From a checkpoint of a small transformer trained on Wikipedia.
Architecture: RMSNorm before each block, no biases in attention or MLP.
Training: a variant of Adam for these matrices, 695M tokens, 5301 steps.
MLP neurons of a small language model. Each row is named by its layer, matrix (gate and up: input weights) and neuron, and shows model dimensions 240-335. Each number is 500 + 40 x the weight over its row's rms, rounded and kept within 0 to 999. Numbers have three digits each. A neuron's up and down rows have the sign that makes its largest values positive.
A block is one neuron, or neurons of one layer that tend to fire together. Before each block is what it responds to, as a language model described it from the Wikipedia text at the highest values.

Description: Mostly straight apostrophes inside or after proper names, as in possessive Milch's, Sabicas's, d'Oriano, Kokhav Ya'ir; also word-internal fragments of rare names and abbreviation periods (i.e., B.A.).
L7.gate352:501552480444495615522584459504526481482514455531532471483473434548432495483494530506495461529575487556564494508521517500460555543532472535477463465502400514503578500501519543517482544485443584515474448509545508496485514509435513490522516533558498445475471516442540526454487607507514527481
L7.up352:516509507530451460487465539429554451500537501471603567495518491479564502477466440513477501492479433510546567491515475541489442521446541443479513521526516467474461494567559495494513529486543495511534523484457491470544535478473472535520481456551504527500509459534446479484480449455436530442
L7.gate369:544479487480472509471511491571506510481521514481434480573462517581534516519451446490492437501385497529385460548487497479476494521411516551552521526544427511482515509480557544567431518461437461513424542455531464449471479418479450490452508521503544496572485503557566543473464571488478480459
L7.up369:444495496572464501516487512532496487408495535478497503535480495466549446524512470435475497453475481514417512462527531472500511564498505524579502469506483517436502507483544570440538550522498471421465478474528467464459510444572483506473503465523517527524497545547561531442522571480508490556
L7.gate423:570549540498467548558496488582577497576511532504524543503523466425514479469506539520525420521533558533515462476556517535460478500489460475504532488551465573483508508486519477609574529489514403465557460514508514476536491569553540528490571544528548428528557420479469459530526467519484489448
L7.up423:510440560545449488526552479538527482491569549505493580434462508582513492494505471447523470505519467533499548452553526519553447498435505481499462459507530528524477489545510504557535505439458521512494545456509438438549461520500531603546489486477503520429598444524508479493446498543458487479
L7.gate473:517471535510490481520497500519552464525537479440477506594573506477450479488524641556496514541508472554477438487480529519440508400519470459536453518436441524532512521594416475509446488452526536508473467565488525519533477432541526501528468485553598487469515450479486539514474445476460489505
L7.up473:547485524525485438564507572421628476472562484481523493535543533480478458510481531534466499524492515567414426511419533564453530448546439460502476451388464501511461566586449441492459476481535542505534491523560488533500500424553515496500504496520574506524507432507462506471478461494482499553
L7.gate580:483477501453565502398488471446560523535536467455479450441559537526471462469479465477484514559461523533609571545504588524493441494491480444454503508542507500518534513472457562492468467518517533542556481529537483458482531520518506576470510472546504479535514530432441583461487544500566551562
L7.up580:569443567442447560543513581519479473422564440500440503537440576473504483565508554449524523523538541504448470477512476455510457511480488493444474492470528480522480513528465488511470519482523597488489443520447381494547507609496518445508540569502482514487455446520542493555534484507504453521
L7.gate712:535533526519494508450468470483562498477522581528469490549511454571515530500494501462487537563458526526523497463546547530461514558493428462461520504463467502510571480541484461514475502467510490514545444540512456418442521502580481387474505561504506470473468504502501515505468525497472433545
L7.up712:422506503485487611514549518512519533507478451570516516531535458490579507517513453525427465483456505546555563542506444461457491546598483440455584470469515461504578494536548479431405478448519506538522441496577466532520482520612457426486549527525426437470464457496478421438414551510489507555
L7.gate834:487490489496513553469491593470542463430447418514505525498521436495475510556480543411450483613531525499631536469413529518494398459531441466484505493521454505511509478504462519514526467458493525482467483487488534511497518473533457568522466535565488484492493427558488533513459435512515458592
L7.up834:471551472497451611553447423440604528493485524487463418509484510557536484467472546514495539376524445484494497495513482507480551506447495554458484493510512460547472486517576506457470498512537528505505487575494444494496494493424449451491544468519500487467466523487498460485482540543550513531
L7.gate1061:504508536568550504504605487516504531548496546467476511450558511508479532526461528470517473471442544532449512509421560465530452505489425500480484455502464497479576426518567478499377508543534553483485552565366460469483541504490501507469517495519512521524501445527508482520465584472468584488
L7.up1061:547457456481524508477494454455502451527419568520462540514528464544523480530509467494477493551503537482503461515472486481509484530493431458545499430515442538542552508520573484512458475430524481484420503477451467564533455522464491559463468478507524592534496479584497422471532463476516479555
L7.gate1084:523489536486470589520468477542472502471498484501421521546504578427526479503449457492468508430472542537492540559461544372468535531486486474474543499491455498503406514470500623499458598504532471416489540439563506497532512475493482511481493519448524547533410540532496553498497555440490527486
L7.up1084:599462596537476538531503424545497550447569438470419507540474614529468479546431444483511564482501598518415497494517478429495537492557539507513550502547476512537495478474537529498484502575450423514418507485638497483548575529492477507425519492479512486539544515550529534516489537505480471533
L7.gate1251:551539468506532529465541466492518471500478460530455471474503529515477486485543511474543479452459611503486469476452506436515461573456473566525467462438493511470504526488498506513449519497528489464414546501494564477530523488460532520429536453440570498493461462537519558484478540483513530485
L7.up1251:528454428489554588504557529485494509459507451494484518473477543462439421461515500541476541490497555496538504493541510517561500554497427505522490483457502588511480515469536541409548460469490465434606501565533475566418517495462498470542502557546484556423480550464438499505520547463469514510
L7.gate1374:464516519464490542492509492461589547564528459512435474514498512506484487481505564585565530490481502540488470467525541483454437500511497465536438453516487496507477495460476466461484533436444508501551504494512541498479412448521556551491494531498546460477520519465473549538515474497509464499
L7.up1374:579508486524559498440503525544582458496580417537539443514473461520504556532537484550483531544511493515460421503461487486497444509461530481475497497470494459491454555493445483480492549445456501516474565485578486457465503463521539539454493522427463530604483448482412531597501518503498465532
L7.gate1380:507496528483493566530474487460587485495534448558523487492541481487476469468496534516513486531491538561450465524504488522498459489478530458466533482459457456509514539576506534481499501437527481535480466536544573443503470480500376467463529458492519468459468554483508539504331462481454465533
L7.up1380:537507507478483499508518521475563477475550464603570494577513552486520416474516482468531489482501574577486432481466509506513459526540397451498491421444439428456519532540555522446524529455567497558462515528581537504526482453557458482489494508496488497497455534537438546483380419433503468610
L7.gate1421:537502495517519480517500519580560436469512528450484501536579518482492412510481584516496521503473538544485532495549474497514522507463498552494422487464556481532477528532466528499540478442512548487486475560578542504470455501503494492499436413451541522475546439516515514479574447539537446581
L7.up1421:446497556507521513565558489492383454458480489453435436645495542515469510475534523451459443426549467514474465472473489508459489426476480469531467532487467509518529535454496477436496545446502485481558494493549546543518526494428508435465564468542502455502434453434431546531496485476533492531
L7.gate1483:488481522454582520537511484459537432491486496492396493470469526487426520463478518516479579497508512546510565435505520487454564470518415550495539505512465498469423495482479457571430546469523536547457458527517537476400517537508533498487527485461562545466406550622523597416541539514546497550
L7.up1483:501524484532524552491545518566496387483421418573519399542485599444547411484535455498454499430476481431489506543488538492476450472507493492434556517528426472484492506442511600501529524485489501437563532557515542473482522509565515574466410492460545477466525483501512456511467512391527507516
L7.gate1822:526566552526555455535526532483521429474531493453504449545480529572431528521513482506440429518488490462488469560548488499525503511535488495546505478463525521471463487552550564556447551534538444503481570506411467539504492473496522554490581447497467526484488497506470454464502524532441512451
L7.up1822:584541470482502485446504500513537509485508506562528454569470541542503496513503541509440499557533422460520461528506409496519497444521425554444511481471516506578555491549485541549535470493540532437462506539442465515539501463390449481496488484542545523533471497559467587477493497525499470500
L7.gate1917:562498506542496490452554478521532485531507453530496515538557559510460487541483486509482489519448537514506533529513458451514500519508494513511493490502446540557592516550544557521512486532519456444421514566508511570503479458504467543466558433518462517534487485526509540502484530522444542524
L7.up1917:529459442483511502407503438463564473514504517553524559486540546534527488468473504468487485594467544511495472500493452510505477528468426498488493469453492542522576497548580526463466495487548435418465558533468481511495443485494484500446579459531447559536451527516541546488548507449492573494

Description: Mostly the apostrophe of a possessive 's after a name or noun (Tipu Sultan's, Presley's, Men's), plus mid-word pieces inside South Asian or foreign proper names (Shantinath, Khanthara).
L2.gate325:487495591478513472518522565473581580579523440468500521510513486504467492531560523529462467509523541501515433483508498451452508448476443483586468502440468521558510446479546480467506509468471473527560528468468485511553525545494415396537417566518495505485468504539496471473492485432489509494
L2.up325:459500444466550494517525507605503476456502449540519542561515516503603477522513405456523478524488531410522539497540460426568488487520489509495511491500523534485478455538516485489396557468466477519491518559494562513496523525492476537470480504508450515464553467507486552501480473503566478398

Description: Occupational role nouns for people, such as composer, architect, manager, and apostrophes in possessives like Paul's or Network's.
L3.gate724:517464521493481532474539585496554482533447510539464581454431495499458558496474494452531459488524572475500562430435476436450464477538507520483479478518467499484505458516571513505523443512527558481463559569481533512503461590492473520453500439557510471525477550494513479411473498491528479510
L3.up724:485552435491512505506455500548604512461441570464455513482516506470460524539476536584503394642505467512449466497527479485524399511525463490469399462532418530455579488562499441499502561516491497476514553413464496525517565555554458444574416465525531482546489504491446497494458586519537554543
L3.gate947:481498533484431469444594477522570498536458556372514495492558502418501545509494438491467516578513518517495553525560465463455487470521424480473561459521474505506482451504548512478458521481433503538465386557497483419529551538556528501413569535524508489462521609499508500436449574502512485499
L3.up947:497481550451505543444563531529510541413504535498483455468483498529567560503586443501517505556562563518538508560556501544611453483482477515583478547382516532535567482513502530532514477393515544481451475399587490530575504537460463504517452465492512509563511478491538506481533482458460490478
L3.gate1009:566396536520477430450489527444618515475435545503512553475559460471481509424529515529489474486496459558516532528469508459451429539530445486525488470422513537520493507477508496526463531510527521444545468460490534464504519458544462559464538486476506523490501514492552623519490455551551439460
L3.up1009:538441460501506474487526537542584505540517488488480497501572500444451519488581520510497502499452514547535495541531538444498477540531451458485433506458465432475531470529458456453487478496494470480452495471460464490507516476585444511482480484562477471510463472539465553458524537540543443497
L3.gate1426:498533501485525585449523475540590494543478478493425501499487442477496501556507552444491517558428431515492484535543449394471476462498447439498436446474503478513480476483519478547455482467485538525480526532570539466583541490548466527456547460498547406486448481465471566569478522538528483491
L3.up1426:545493467433579540457417600483569485474499441477495525481438521460476456504513535493464498534469441504498506471531509444589468476477463479545493455475587484457436441467457441551529477523519528483467490509537522544519550587515448509536507541526526467507577430452561495511470511512597440445

Description: Line-break tokens right after a finished sentence in Wikipedia articles, often before a new paragraph or a heading like ==Club career==, mostly footballer bios.
L2.gate449:494610539485525506509520453461525449464530472455463514548497489546451527492530481561530504461507503507436547510534578510512519482513493530457519569481455530500530458537526525564465475487563546466483474502577527529517451513463453451517545504463510470481523460495524602483492552551488461482
L2.up449:498551481467527467438481501493477504479439514489472599515560478614543536548448439487423533445535567533519435502472490522556497526518445496548480497466549509517495527473507515484486450558532505413502450467500501544524521535477518439530527439500529488530434487387541484526462479480524530518

Description: Column separators and minus signs after numbers in sports league tables, plus year completions and ordinal suffixes, e.g. 1960s, 10th, 1918.
L2.gate844:577516465511619432508493410470462523551543581486447528441483479590517551492531538513527465535530526461553491527499452482510498553488522455442501483562441531563487471499469520544516481576486453526449485492523501486426511479466552521562503405534544540515495503521443470542474483488445480414
L2.up844:470547481504505469478516507510513584473534476462495474468526497444463430480546518528507492554450555522592455511486513561510522534482588552490559430461547466491481534431434510552487502467517501529455427487479512517510487459428505555486428520501486459486458435485495561517491487539464393496

Description: Numbers in mid-row cells of sports league and season tables, mainly the goals-for or goals-against columns (44, 54, 11); weakly, fragments of names in lists.
L7.gate163:472444559546491497530566470510547490452528540476444554582476407455556417537455561533450465522468514554467459512459521517553463420470534487489513482525521478459510477526475503452468545508452529516514565518539520425442460527462512522500474458504496472505436462504459539509555489485515454509
L7.up163:512521455488443525468436500487479450497477545494517491487495465530552532430486481494548473477472466557545544491579429510476424520469482549538497507504501519445558471394594562490481529521551521471470513480473488572470434499622508530463537505517479527530501524446603436471449588568505521418
L7.gate179:507500513595495577488498472549482527548484642562496530462543425526542477496459543509510500504514508505436557495526443583549475548449484566464584547516480552437520506488536462521509513487534560518546485511482463528500486517605509591436497398470579543469534474452490557533461543479494451476
L7.up179:456503550443526495445492508488492536480455492480512491518493407509461547492501474473517483483477482479593524484483482394472469510488573520517494491500584494510467535554548483478475469503495532504517462515520468559530497488521536473600520556489471444528447581502489528493425501486388584541
L7.gate651:490530485515477494517439540498517480500460461479467505534581507542547516503571517480446456548395515434508500540480504510447554480520558475548481507456511453462470498513520557480457528470464422479475589455494508545460546526425467575480523528529563503470543501483486510518543571458499459505
L7.up651:489504484543551525499447482454487503451506520455496490473498517514557492515516513526515438500423491519453419409462521449510488521447452465499462458436486469480565499479518509456464483476495510520477533512430568538509474545516499555477510422511492467491485547537501446503492464509560512490
L7.gate673:505475555444530473468452507533569523510477584471532543479521533528562455454535545517513549506487485501512481537492471436519481517472502476523458499502464521519540495470483477550472486508538472542544414449428375430543494505528534463481532550519481516536511494479498553518502513528523500548
L7.up673:500530487531454510537502575477504525444456498559502496527519487545468468510505579426493464558470540560572425471533534519472509542464482534491443452428557450498507438474589524486449483516475537530513548485506473577491497530444552637447496527495505484493508530430480440433533547488520478409
L7.gate853:545494448519499536474570420534459525407492487502431469554429439458534420507579454490519584472512503432535463500530555523467480535528416463507441495488504515481552479526556554468498463525426468558491411462534557491454460557495491538550548487516467552448516474501461463467499503461505574514
L7.up853:487496536493521491490533434538455537480541582557513447473553463498416504475480508599468446470529449517486543460450535506466466538470487485495517467463549454491514479511435473503497528453494496479517507439482535485498466505460526540521403528473543521478388489454559527482543475501560463455
L7.gate884:443504527492489503472566499546447504534479516441559443535517519378558520526529494481510522483517481403536532492459536436573508507421498512500419484535470487469515500528522452498504473516448500524463535482524519498485485490508558519495430489518477477515515497534476593488443492459452463547
L7.up884:472448490524524515477507465525512507554462566422452542515495477502503557484498477518534490511498453448509515477478528474516443577433450571490451499570435491524562494481455549521461485536446585497509446469500535493426502443461547521498491428462509488451466573526506519513486485465470558513
L7.gate991:403465535434481447456554470539476526523436484495549476447447500493548477451492515504535541521519386484483488485551433481492429522453472546529489512506546488416486494521493498421474503482500437460520599414577507480439498530529500462438482529555427484505489556470475539485527528550456491485
L7.up991:506502478471452538529557419549442542507463555494530519500476461574507472484501515537523501460622506486492494536552543503454495450506549514490572524439493478484507450500468408461502489505489555536583461504492477388458438539471516528467411483515509520466527506520552487553498486514492556494
L7.gate1056:550536484430581510487504536537498574465473482520518559466484434541456535448535554467507442475494554551517455471522522523562512466527477492500551489502453461447564491458517428568468499471423493548501472488508542481513485438491487408488433473460534520529439534523512488517536521509477466494
L7.up1056:457518466487488526525506490492533470531517591511556496474487463509540466465493541472567525466484523543524444539522436443559460526490465511576522512473537469447481544534524510446469593505510517515503505556443490398571496495489501601415521505529468531451489464516528509552517531521521560470
L7.gate1169:457553499508541461498491460512481543545474496541512508519500496537494538472510543519506430536406426496529418510553475455451468518390495531555481476442503469489528465496516484527456477477443506554460575454436516464457375440450493494526468423454519520465484508451523544499576477483519517474
L7.up1169:453582513563502473516434477505464532485434578485573572491480476530577498462563540499545499454500472529460463473516515502501427522439430525519461482414501508454570539480561428472439540547507483497457585513407473491527484543543603550481517522509469504458484540516531566521508565482531487489
L7.gate1178:505500521515476388494476477485508593486489555517493595515472508474492560495513603520528461503433508527404493437474516494520425493513474487506464451526564541520505431450545494514503526549505506511537566505465506426558454506513562486490454481515480505519449491413499452578445435461509496468
L7.up1178:483492482554493515489522532554536520506499516471481595467565509474567442528492510498514532457532524516478460541513516418504423435449501519524513485503519471496491519478532496525441460452465516503511465473519462498466526511535500533534558502537485487473497483468463537506527544505531477466
L7.gate1181:502501498499481552467502487447525504482529573486476473486534516497581433543485457570506466475464454469514495529433525453561433508409459455461431447463549414401534519488508412448446473504516507467474530525419442457506486520490517434484540481517478497510536561516522509492453461478552483583
L7.up1181:502490510493483545550391518524456513537525577516503565474508491518520538450550501452509512513492488551516468490473531492498452513459532535507513558530536481496493383456510531488505514531475488529512565477427534495503496562550510599501552471538486567497488478441459454520474541566473504457
L7.gate1208:498483468558525426522477511452514530508493536464479540482442501514515575501529570529509429614387519498494419547481496491522501512456484504526427456428516520469512429500503505516501454494377557555539584432481464479484446448471558548516472481528496493450533520541500479578525503467493526490
L7.up1208:422463400551548396500461510490467487478449555504510473478475441448522517508508533533516447493471489488546510495506538528484415510414497484513444487426527428390486465481484430406532476512498519530519565458476483479558460490514563577523489422489503526456528572454489448521496476462556453526
L7.gate1387:500611516469438523536449456486520497476441473565457558456585546550530488523489512505538485490427488528455422513605495499550516542527524523565462510510500529479479513478542554549477477547464507484508531497452463480518480532513538547474512499546459524543469508539557431489535514463446477460
L7.up1387:453490508459492502476520563533523564469567565524556506537446469501496471500513549495451455509548459487539508430478549473437487491443444452521479459501528500510528527555510592519484525440540531597548436505461489492507458514485491480497473469483537537538542514600474596472452490498516431556
L7.gate1519:552463531470502456483423472490536506482488493498499508483497447544455561460525613498597513502509494515579467505526409478491474507480571520459534502544429488455499497433540456543516512567512514501530590524468492549485487495483491471455492466487468522474506516503527477575487483453589506519
L7.up1519:485439436472538541480520425469433486486558544489532561451501377496574497507488537523493492523516566572451486492546535491531518507495410467507564507462567478486485423485511509504485477451534544600454483463446536519528488419489463515559517484518564488455551542502539494453490501537494480486
L7.gate1600:481511488535455485545485506466479454495461545567535441456596534481469476486503534542501513531468472542514487549550497464519452541428489587569504509468546499448476470489550528511516477505481543506525490518478442519476526472552546466464526499470516449501545420515581501484486560511522463478
L7.up1600:531460510520421491500484529483521557424531538528521570538499518473444446449469571501490527535492453512584429490456452476431434434494451507488497488475471437488536488502454509478491506480483516540480453454469477425478489490456561487457479456542436527524505474468522612470530498472535477479
L7.gate1790:469485462542523484543469491407521536469475535462461471580463501477465479447578591477482509495482534503509404436518524541509471468443481524524506443415510513472515521513472501442451495537519478557493550478476477513487582501515520527496467446460550551464453540445502577406502516521510470534
L7.up1790:502496532443513476468504554591474528536526570593547549477499473550524475509512488476514504567433455491496433488464490454482479530470526539513470518491521498417452462501482498555446456409464566508539508473457442467505414476526529536479503517458455525495546489502498497490546547507553429515

Description: Line breaks ending a table, list or paragraph in Wikipedia articles, just before a new heading, table, or article start (==Charts==, | No. |).
L3.gate578:471479422411573491541560391457507498497492475484568587479510497495519488462519475533483532544535548523483439504468587471497564574523466481494486498504490488460472509504487591502486485508505513565555407492551511414508541516530574449449520493514448466480508494538492509519447512629502464475
L3.up578:461500487485493505456459528490502496467455449503499455511540456565529434496472473425479489522541537556557494497522453420546464479492523448545534525471555465445480446533564547465477418477491509521497441479467421475500533486446559492475474526442428464417484454526576492469443493546420535467
L3.gate1086:524616510506512495437462415534450503429547510554519454441579449522506499415543550489542528547472484523525483461479506543469556525528504589507615538500453505569491545476458544479480427498495537551458414452531490477477520491474483569477469544508471543466488508512542494522481498551472561527
L3.up1086:460541477555543523523493490542508402523500435497508512506470551489533462496498507460464485466491465482468498424485534463536532567501406403519554495487466475470432440492428536485488532506517517499488499538493482510495488483506481485495484549542436519463464501450495512461463433485479461470
L3.gate1344:462453484484598541504585446504461514489495441496452476467511587486492461454492526442587501523517475492401495492464492435511510446485560540525524447459479443526539401521473598475444464420450529519552508453491541539458586527478529515547489491487472549480436421505582434518480471491464408458
L3.up1344:498454467583419482536503557447489510482492492526493518436474518478531460523535466387500496550521440472487554567445418483480433490518443478514473521477523469434475503544542545482525484486442590490470516522517462454496521451469511482536478473501520420494521481490491519482491407427500562549
L3.gate1947:580466521517492510493529454434584519470566507533535473496604497466508480466516509514512469511459448534437473477599536414450522430585383510483537498549489502491494505505414561540426509509516511540499517480515511441475462408505520567541523481509514543501512458508504544441449494588537441490
L3.up1947:473477390496521481509534434554481512465509413535509489561601447507494493544567484462440498551485542528480427509501546496422512504483510510467484514539507495508419514520536515444480479488433556530505462485534535506487461543520490563484477491524587451488527506491518429454401487449546487512

Description: The second newline of a blank line between Wikipedia paragraphs, just before a new paragraph or section heading, often in sports biographies; also a few prepositions like with, at, for.
L7.gate21:527543584531430569474465448529463460464492515556440517480469597515475510516534455497458470534443499522532533495518521469462480477499557508569459470492508533500514479567477477527494483506543544473537414516563523506491462498497537570588562488539510494452450503423438519444502500443460468508
L7.up21:452482489429532492484468550479460476491505537403498517476446407503522485534502441445562550559514480574471438489558488502523446436515560489479416447509442530499516497523522510512508482523592540527543539436611493566482385504567530531501441495551562554486513501415526516473500468483479447512
L7.gate25:475442583490511482515535478417511457491503512485433533490491510514570532442532536524619462561540492484519528517504502527502555506499537564522473595497479549445511495453508476545422503518433495548509504553574458523553503465569536449467551496611579470456508538453536527490512520505458426475
L7.up25:516498497463537414513536471486494516504603535485534504490551604491560534527556518489519497545481517507470490499556495493543528440557502504518528500429475516425511531498511390487482474484460457528519468488510507499526512500559463419508513539535535481509446488524513557427489437456443481550
L7.gate117:470478488477527480444489487468460455528557471470541512499523403625467492453439454460452493502466594487443508483507583445539535492521575471443482507508548503525435480481531528500454419501481517511560494409498471595469466508480484514538456530516510552474505509516540467495518569528490547552
L7.up117:492516530507501487500469574469527559494446445519476520551496477482510476432474454538508440491460516564460464525490492471486511539507509493532554568473503472507456447510462525507578479512528463497480475507474549501500433539468456419572431472456615494488425505490534484489481415535430560520
L7.gate142:542477596512460429516499480577573466523491537493458518525452494515506488522489516485565499451446509529466544499528512510494487520556468501520437551587497594459512514532507443551514446544518517505520533552471463476545547464550529481448517522516508544555507460478520460516550478522556457502
L7.up142:512428521538453471549437457472498511479474469539542490530465602521511545529466401514507533614491493469474503502544468533488427585448464532521510457497474471487495526517431420531584474586487479427437503479515449394495474509472523438587589419459425505479504520456463481570487539469510476467
L7.gate216:492430512468521511457537498463480591488467527530492498436516446478457545485504568498493532493463473585497532500487425466568513459503492477472452501509547518442535441450532462472457472501522466494450461502561507499557466555586495502555554508441566506468511490492505527484486536509498542484
L7.up216:524525523515468512515541609458526514558508456415472541508517514544492426530499494476466500519540537434496486520479466475458572532485547589435532468495517469514498454535515530530527562511491583467421500496451539484456487477508496491504492527510552453563563436498465436508489534516500469487
L7.gate285:539519573441500528549489566518576489457483426506429558550494549458473499499469514527494507496470565499519539490460495421499504509552481468558530432513493610505409498513493552512454497421465506471481613509490513540526492497538465415470500496544517485543524535519510536487506491472528493565
L7.up285:553463529467562471466454460478486452480425551469528560477421469504555458466453506458501526458502471474507520480461485484471564493498465456466465524551465501481490483497476504468493490495547432536482456512460469475508422557493480431540496466453507572509473536487556541451505429479484493488
L7.gate570:504468577422542496532543486536501463491490446491482485460463518475456464459413499478414502505555565501543423492448472481452515512473508531556518570573488549590476468564545491463500479511484518464495493569465486515535536509486538444470438498484497498556536484511545502479448514506445528482
L7.up570:531520477498545504509561423495449447506465523455552465529466481497480504547527498489554508515519520522461482463411479573493507526471512565579572532515450532569469486561464507522559403528538503502460508493574488521516548518544494496463520540504511506536541543534574523501452481506485566526
L7.gate785:525492504504519510524451485576404488467467478517492455510539473582512484415520555438493503509472499604532488499475516479576526526490489532435488473456453496508564442467493532488489512530503487502461439417525500551481535519533596426457504481481467530465506510583434571452471564487575505443
L7.up785:501470462521476483461443497527589539438443497528488494536501485519544559506488449480480402454512445421446482501499473479400538513515594496551527445522446539561485487422433426466483414479505482519484521426525497589483464453535446520481514493433493512397528447510484484425484506416369508473
L7.gate875:501493525541536518544540413564565511422536456527502487559512564553453486502471466477472463498478440500486496471497489510472607556509563539479525455542495486473392514433502439503462524469448492488533449510492472530531434458511511455534530529500460493579530448435494498524497436469483505415
L7.up875:498559573548458494526516495476485489479467477497504547464545525563562491576488509467534470575482446469408425415508567511531491503517534616491552456447474492489509562524505494572472492521494479520420507562382490525420428480500547526548550519446453487508515450455489481495526448455521460473
L7.gate1037:443536471523518532502467458487466586510541451429451505474479497539521521540528480463516530483507496465463485519509470463478527478429502538458556497523475526547602504528552543544505505510579503486449548530465465482518472480538506508492502566507546552468524508547495469476500522462437497451
L7.up1037:447465547520451482462475424501571496524528510452549570567510487475519514526514479551499502539448528491426498469438508563419405498504474514411582507480577465506477478472429525509481518518455492535468483576535430518540520499444542535545495523499542515532468500506556439527457486449509471534
L7.gate1540:468466540497503460515514464523550522462445470490406520516497550502418474575534469511502514529537482468542423531509460420433535519547500439532481478485463448452486423549509510483528438539485507496513413421570487557539465524508555478549545497544492544539481560437494495508473510524455439408
L7.up1540:452549471460599544464573366504505512529476436449473497503473455564497487518501510522605467495564443513561445484483488584480486518511473552527493477509449453522488527537536520481511469458509510503444494544556496462501503511523449516552567490550516558509482541558516521446476522497441471482
L7.gate1726:516483533460481488558444556538515580561478423482506523476542493531392571476494484489547479510475432454402505484491491464510535479514542546540514478482473456534560512520477478429438513472490486470463476459476480474437521488532534521507547512550536416481478466506461505512470516499498508471
L7.up1726:498495542520511583449457480570435530500494480391463504462478460606456493488483533496535480506462499568498464498497445395518517523528464411420494364381509528571481515484458542506490458486525503492491488525487428479512480485537509564529469459540446448432539471575444516518546544456560448484
L7.gate1857:509440519592563453493512497497452475541511525526500567469468470497488487422487470481482575528525477414509422539458510497534537487465529515418501530517528489504483452544502465492509489483435496504481496493490490484446544466479542532500458452440514541584503485586497474493510524487450452478
L7.up1857:476509496503514490499515479486517467517488484408574565477493516443474510471498495463449538467442513541542522534503522519478512552429499465436452499486534512460531526552507514561501553466545536490573536542488498429494506491506452475541417519446522583575439468539478444542489478568443446497
L7.gate1928:526461486398576493425534507497488495502475500501536538480379525494486561485448507498505449445483498481446538549504476472540509443461518471456541463539554501570502427575475487555513513566545459552426461547531368452569574565457502485470456480457542538477548529523528496580508577451470505537
L7.up1928:536456515533396527493546508489414531557453506464468555472450497538518464456460526481451515516500579515465480449524387522558477537485472491501448498476501444513512458516562494499486467449468440499429462488453559538504463456504429460523533561439615459476531524459490460474434492504497493486
L7.gate1931:536486567478534501468515510539434569466491515539497511514486500539495454465545507462396485478428543471522421478483572473519524516505488534447556524452450472510478498486491470559446512517554469550390420507485484482470453508508538471466490493480475538492493464527543529549472548502453482497
L7.up1931:414489495584461584495487523487502509495488513502510540497424454481549547452509509575532511501517433511529504425470558500485472487500477523457427408459453482501557460431543527453533491500540497471474409506544527451464437513453449431502485522545459489503460477449522472519467598533491497557
L7.gate2037:502553473498460462536551566496573522440493432504478462534449488527561512515486461528521390491474494460503527470463438494513532537520431478502484499536564472564512465544604485479508501494477486484479491512545547470519482594445488585474524455495482486548501483467417517465462504514476530505
L7.up2037:566503451519532531569491551533487453505504486495597468505483515516455499527538509521496496562532537461519513484464491449564566459488454524440543513531514523438428530589493477479446490507485496496466514521497483493549527514445520509512482538459476533518472475500460527539432469527414478517